From a checkpoint of a small transformer trained on Wikipedia: MLP 2048 tanh GELU.
MLP neurons of a small language model. Each row is named by its layer, matrix (down: output weights) and neuron, and shows model dimensions 304-431. Each number is 128 + 32 x the weight over its row's rms, rounded and kept within 0 to 255.
Before each neuron's rows, "raises" lists the tokens whose logits its output raises most directly, leaving later layers aside.

raises: "on ", "on", "until ", "otes ", "oned "
L14.down1863 [131 132 104 116 131 170 151  95 151 111 175 134 152 121 171 109 150 112 144  72 144 175 121 117  53 140 120 112 129 130  98 128  90 107 104 134 138  41  82 106  91 113  90 117 152 122 177  90  93  86 138 141  82 142 123 127 111 116 143 121 136 128 121 136 120 171 116 100 184 126 108 125 116 134 142 114 135 145 148 190 124  88 163 110 169 166 128  86 193 131 152 121 168 139  69 194 108 139 185 191 180 171 152 149   0 130  84 126 153 135 114  96 125 165 168 162 140 159 141  69 126 158 167 100 145 137 161 103]

raises: "for ", "in ", "it", "our", "ink"
L14.down1026 [140  92 120  85 191 104 104 172 173 115 149  81  80 153 108 125 146  91  93 113 101 117 141 131 118  97  61 111 144 179 112  81  68  40  99  93  40 104 138 120 143 138  80 109 103 169 194 109 146 196 157 124  93 107 109  84 115 106 120 123 153 138 114 128  85 100  59  90 176 169  61 128 106 152 177 124 126  84 109 174 131 124 160 123 108 100  58  83 172 113  81 111 101 100 135 141 166 136  96 148 175 125 129  77  96 133  89 198 132 111 131  98 159 126 124 117 172 127 105 152 170 169 116 151  86 152 135 114]

raises: "M", "H", "D", "W", "S"
L14.down1310 [138 140 142 136 140 154 126 114 114 120 155 100 163 119 116 174 145  96 205  76 139 144 134 163 129 147 109  71 122 103 140 116 122 114 117 131 181 123 159  94 123 200 130 125  83 148 122 156 101 122 124  82 180 152  97  83 166 123 131 147 115   0 186 174 118 148 157 153 109 129 143 128 173  93 129 152 131 102 147  79  83 156 121 168 147 139 144 126 128 208 127 114 150 189 142 154  59 116  80 161  96 163 113  89 139  71  95  76  98 117 167  67  75 157 114 179 136 102 151 114 150 110 152  87  84  62 121 120]

raises: "of ", "on ", "oned ", "ons ", "upon "
L14.down1440 [111 152 110 131 115  84 134 128  51 152 164  62  78 181 201 115  92 111  34 103 166 183  86 155 103 130 149  90 107  95 143 147  75  77 153 103 149 105 142 113 132 106 124 169 155  86  92 161 112 113 164  96  77 107 129 118 143  65 100  96 105 148 175 173 142 120 179 122 172 149 163 109 176 108 121 109 119 178  99 151 159 105 128 113 121 119  76  93 141 104 137 114 175 115 130 111 144 102 107  92 129  68 144 178  58 149 145 146 150 103 136 101 132  90 116 115 183 110 130  85 109 181 143 109 149 141 160 120]

raises: "France ", "Hungary", "Russia ", "Netherlands", "Spain "
L14.down915 [105 170 167 109 117 119 101 210 115  99  97 150  18 114 149 149  98 151  63 129 149 128 129  74 106 133 127  69 168 102 166 130 101  49 140  54 126  74 106 230 159 152 107 137 103 149 120 135 146 101 149  96 163  95 174 144 120 109 109 139 115 255  94 128 162 120 146 119 113 164 161  69 173 144 179 121 140  95 145 108 169  82  83 120  76 100 109 103 169 124 142 168 154 150 140  64 152 118  69 122 158 144 103 135 150 130 155 172 135  89 131 137 106  79 106 122 153 100 125  57 127  91 129 118 137 188 165 194]

raises: "others ", "other ", "names ", "months ", "other"
L7.down1310 [166  72  57 197 120 155  96  80 155  91 156 123 151 113  96 130 135 151 150 155 119 122 163 147 156  99 155 112 149 122 108  59 112  94  76 169 156 124 127 123 201 151 138  94 103 109  96 167  82 112 135 136 135 137 172 123 128  90 183 133  93 171 209 150 165 170 151 158 175  54 159 166 184 144 155 181 122 126 126  59 146 105  97 165 154 125 131 150  91 137 138 101 135 136 102 125 170 142 200  80 140 100 116 113 126 120 136 116  94 102  96 105  71  69  97 102 119 105 182 120 112 131 123 149 119 105 170  95]

raises: "him ", "them ", "him", "her ", "mean "
L7.down1071 [131  97 110 194  99 103  71 115 109 126  51 218 131 103  43 139 135 141 184 143 121 198 132  93 162  99 126 137  91 132  93  68  90 112 149 100 114 166 163 166 111 179  98 111 114  97 129 174 130  53  98 122 113 115 116 152  89 135 136 131 128 175 108  68 171 112 108 136 117 110 172 161 153 173 136 166  95 126 117 119  77 120 127 137 122 184 108 181 149  97 116 117 133 135 100 132 132 137 134  85  95 120 107  84 110 154  58 152 114 104 173 183 148 147  85 107 124 116 117 144  65 121 130 141 100 128 123 115]

raises: "others ", "other ", "then ", "else", "other"
L7.down1317 [ 74 135 107 124 133 155 186 120 133 193 139 165 144 139 179 137 156 145 105 178 136 124 148 141 110 193  46 198 178 102 154 132  91 173  84 140  70  48 125 111 192 145 117 185  93 106 141 138 127 139 172 178 133 143 216 116 116 117 119 162 163 186 127 150 148  72 155 133 130 161 146 123 177 139  65 125 159 172 111 139  88 116 133  66 128 116 131 130 118 139 136  72 131 144 135  90 146 150 139 108 113 149 119 143 159 121 132 141 101 121 151  90 124 100 106 131  89 138 134 166 114 110 136 100 169 127 112  75]

raises: "o ", "o", "th", "i", "th "
L14.down1771 [144 116 139 132  85 142 113  93 212 143 138 119  85 126 103 148 200 135  93 201  98 120 144 181 160 108 183 105 168 128 163 149 119 123 107 108 116 155 131 130 153 151 177  98 130 132 108 109  43 132 100 113 122 164  85 133 185 116  59  69 125   9 142 172 120 149 139  68 109 147  79 160 127 157  83 129  82 113 185 177  81 153 156 108 115 132  87 109 133 142 162 114 152 120 124 116  93  86 142 144 209  97 143 172 129 100  99 113 121  90  91  90 166 107  95 111 139 128 106 113 128 151 103 152  85 102 107 148]

raises: "-", "1 ", "2 ", "1", "3 "
L14.down1398 [166 129 135 130 169 105 148  80 129 103  67 102 136 105 123 191 109 162  62 183  78 132 147 167 117 110 176  96  81 164 152 115 145 156 104 139  78 115 171  91 129 136 129 129 146 126  66 142 136 109  97  91 146 162 164 223 121 127  97  86  99  21 149 136  80 142 112 141 137 127 139 149 121 116 144 112 102 174 104 126 147 183 133 143 101 133 120 133 143  92 146  90 150 198 158 106 214  87 180 105 103 113 162 158 129  82 112 133 153 165 151 127 120 150  92 117 104 129 143  80 121 162 144 164 124 121 196  98]

raises: "the ", "this ", "ac", "its ", "his "
L14.down1742 [121 155 117 165 134 136 109 143 101 131 136 106 105 120 110 104 116 138 125 156  70 130  79 125 154  95  90  99 128 158 131  94 129 129 131  59  92 101 185  82 151 102 130 138 113  95 184 144  81 101 114 166 135 139 138  77 138 156 130  92 135 107  79 202  96  72 127 114 120 173 118 153  93 162 132 112 174 121 183 181 109 134 107  96  97 145 140 126 115 144 153 139 161 136 118 119 150 144 198 109 170 136 103 181  88 195 147 184  85  70 166 172  85 125 137 122 185  95 120  84  71 147 188 106 193 144  40 129]

raises: "and ", "September ", "among ", "December ", "October "
L7.down865 [103 149 124 137 144  83 165 141  95 152 107 138 142 130 166 181 139 114 124  44 151 175  96  90 189 126  56 159 100 137 250  96 124  79 117 184 127  39 194  70 103 156 127 107 188 100 160 163 104 110 114 133 151 145 126 109 154 139 143 144 162 143  43 113 160  86 120 139 146  89 144 130 107 184 101 178 186 134 108 169 130 164  83 124 153 109 177 116 126 144  93 122 139  90 148 147 128 105 119 111  82 119 149 147 187 114 156  84  16 112 148 177  86 131 130 175 115 120 121  90 103 155  87 141 152 104 164 140]

raises: "o", "oes ", "rap", "o ", "ad "
L14.down1139 [ 97 106 141  77 139 146 100 118 144 109 118 130 126 156  98 150 146 132 104 106 109  87  95 106 146 137 182 115 119  93 151 123 105 118  68  80  61 121 145 148 140 158 125 130 155 169  98 104 213 137 170 154 120 132  87 109 153  99 136 194  99  58  76 107 171  84 180 110 175 138 144 126  96 143 138 128 104 205 145 149 146 120 116 121 194 146 141 140 173 159  66 174 183 102 150 170  85 116 125 153  97 127 172 150 109 147 164 117 148 143  94 149 141 131 121  75 108 128  81 104 152 152 125 142 119 164 136 113]

raises: "as ", "at ", "towards ", "until ", "there"
L14.down2004 [108 119 119 101 181 161 106 127 137 135 139 119 118 153 143  89 108 202 184 157 119 138 116  97 126 123 122 149 144 112  67  53 177 155 140 159  91 134 134 153 148 136 160 107 143 141 148  95 123 138 151 123 119  97 169 124 144 114 131  77  76 201 100  89  79 110 122 109  94  91   8 166  55 163 132 130 131 110 148 135  82 116 185 102 154 145 123 118 158 149 137 154 123 116 127 143 186 104 110 190 143 137 100 204 108 126 110 100 118  73 125 106 121 139 156  92 126 151 111 145  71 137 140 120 166 165 111 140]

raises: "June ", "times ", "July ", "years", "September "
L7.down1798 [139 166  98  77  58  66 161 121  96 155 165 120 198 142 155 171  93 127 101 118 158 145 117 102 112 168  97 167 100 122 149 128 131 156 117 126  90  88 168 168 138 126 101 121 164 128  95 182 148 102  91 146 135 119 112 126 151 138 120 123  84  90 191 131 122  57 134  94 133 142 115  74  94 108 160 185 178 121 100 172 122 117 159 116 130  99 169 120 111 186 113 155 129 145  96 162 154 105 140 183  92 102 152 114 149  99 118  81 170 168  99 164 115 135 128 122 108 135 135 138 142 144  77 136 128  90 141 108]

raises: "in ", "is ", "into ", "on ", "and "
L7.down869 [ 98 162 122 125 207 105 136 142 143 119  99  84  84 151 121 155  79 152 136 103 125 151 113 109  86  78 122 143 158 166 148 177 141 157 109 132  92  75 118  96 120 149 114  55 114 141  84 154 116 144 194 217 113 176 199 133 159  86 113 133  97 126 143 181 133  92 116  99 132 176 107 195  82  85 121 119 138 166 167 134 121 124 162 102 128  41  73 161 180 151 114 116 137  78 165 140  94 128 137 103 146 165 157 120 114 128  99 104  93 136 104  82 159 156 156 141  80  69 107 150 133 173 135  76  91 172 127 145]

raises: "course ", "addition ", "times ", "another ", "turn "
L7.down1591 [172 124 133 135 151  72 131  92  99 195 141 183 102 148 140 152 179 110 122 111  94 188 123  91 122 132 129 143  86 168 129  64 176 139 110 176 133 135 129 171 163 128 131 141  94 184 116 198 165 121  81 163 115 135 115  86 117 142 121 138 124 131 107 117  76 100 122 136  92 137 191 138 126 126 156 123 145 113 132 133 199 134 134 158 150 115 162 118 157 152 194 165 110 125 144  63 149 118 140 125 109 121 136 143  71 142  54 129 119  91 154  52 109  91 104 125 108 140 122 124 123 135 120 196 125 155  36  64]

raises: "| ", "& ", "and ", "× ", "|"
L7.down946 [ 58  90  75 158 154 114 179 141 127 112 155 154 154 150 156 142 132 101 152 125 106 143 103 103 115 108  98  97 160 154 103 103  99 158  94 176 137 117  93 142 130 152  83  97 133 142  60  92 126 167 132  76 160 156 166 109 142  74 107  47 131 165 211 154 103 105 197 203 113 192 204 156 132 117 157 111 119  96 133 152  62 136 172  91 152  71 101 152 171 102 123 130 100 152 143 110 134 141 123 136 165 120  87 128  73  99 133 124 103 103  92 176 124 140 108 159  98 133 133 174 142 147 126 117 140 167 148 104]

raises: "beyond ", "toward ", "towards ", "at ", "there"
L7.down54 [141 142 161 149 118 137  95 148 134 150 127 161 127 150 130  89 112 130 130 130 131 132 184 219 147 106 150 120  85 103  33  77 138 113 130  83 150 131 116 181 161 137 132 163 115 159 115 106 129  86 103 172 114 133 120 137 152 169 142 108 125  93 134  92 114 122  73 149 130 114 106 166 159 129 134 142 105 164 148 155 156 195 102 100  95 149 146  96 148  89  99 117 149  98 136 110 163 123 123 113 127 161  88 177 142 165 120 141 173  95 139 130 135 127  83 107 130 121 132 148  86  86 131  99 108  59  91 169]

raises: "th", "th ", "Record ", "im", "tha "
L14.down1134 [151  85  74 132  32  85  71  67 149 122 148 138  79 190  94 111  79 107 150 147 121  95 176 107 153 147 131  89 133 156 141  86  93  83 116 184  96 145 155 170 127 100 132 103 107 102 166 161  80 143  94 121 140  81 136 132 167 126 210  92 154 114 113 111 105 189 140  84 188 157  91 131 140 200  80 144 137 159 116 125 116 150 119 150  80 127 114 108 122 100 155 132  98 108  89 108 130 119 103 116 109  97 159 158 125 118 120 148 170 150 125  72 111 110 146  86 125 158 116 166  87 177 120 136 161 114 127 147]

raises: "-", "–", "- ", "– ", "1"
L14.down1197 [136 167 136 128 129 100 130  91 127 184 123 139 155 110 146 202 135 119 155  99 147 100 149 169 171 122 125  91 121 135 148 147 101 162 131 159 165 122 105 105 128 155 121 138 154 136 125 151 163 123 115  95 104 141 142 151 169 143  93 158 146   0 153 171 105 166 108 135 157 122  98 129 104 125 166 138 102 117 130 146 120 117  80 182 179 157  97 167 151 168 109 144 138 112 119 236 127 113 168 148 159 118 132 106 126 111 143 136 120 130 143 107 126 108 138 144 128 133 113 123 130 134  99 121  76  96 108 146]

raises: "ists ", "ist", "ist ", "ising ", "alists"
L14.down1493 [ 89 199 131 111 109 107 185 206 103 129 171 169  85 154 142  92 109  99 148  72 121 136 173  87 108 143 175  88 153 161 169 162 150 124 137 128 167 129 147 133 143 137  65 160 144 122 101 133 176 138 157 150 176 150 164 141 113  83 157 188 120   0 163 124 103 143  98 138 113 118 172 101  71 142  92 131 111 118  90 145  79 110 137 132  89 119 104 159 128 150 120 172 102 174 131 136 151 123 124  95 124 123 122 114 130 123 154  90 103 182 150 122  99  60 118  89 109 121 145 131  88  82 103 192 118 136 125  94]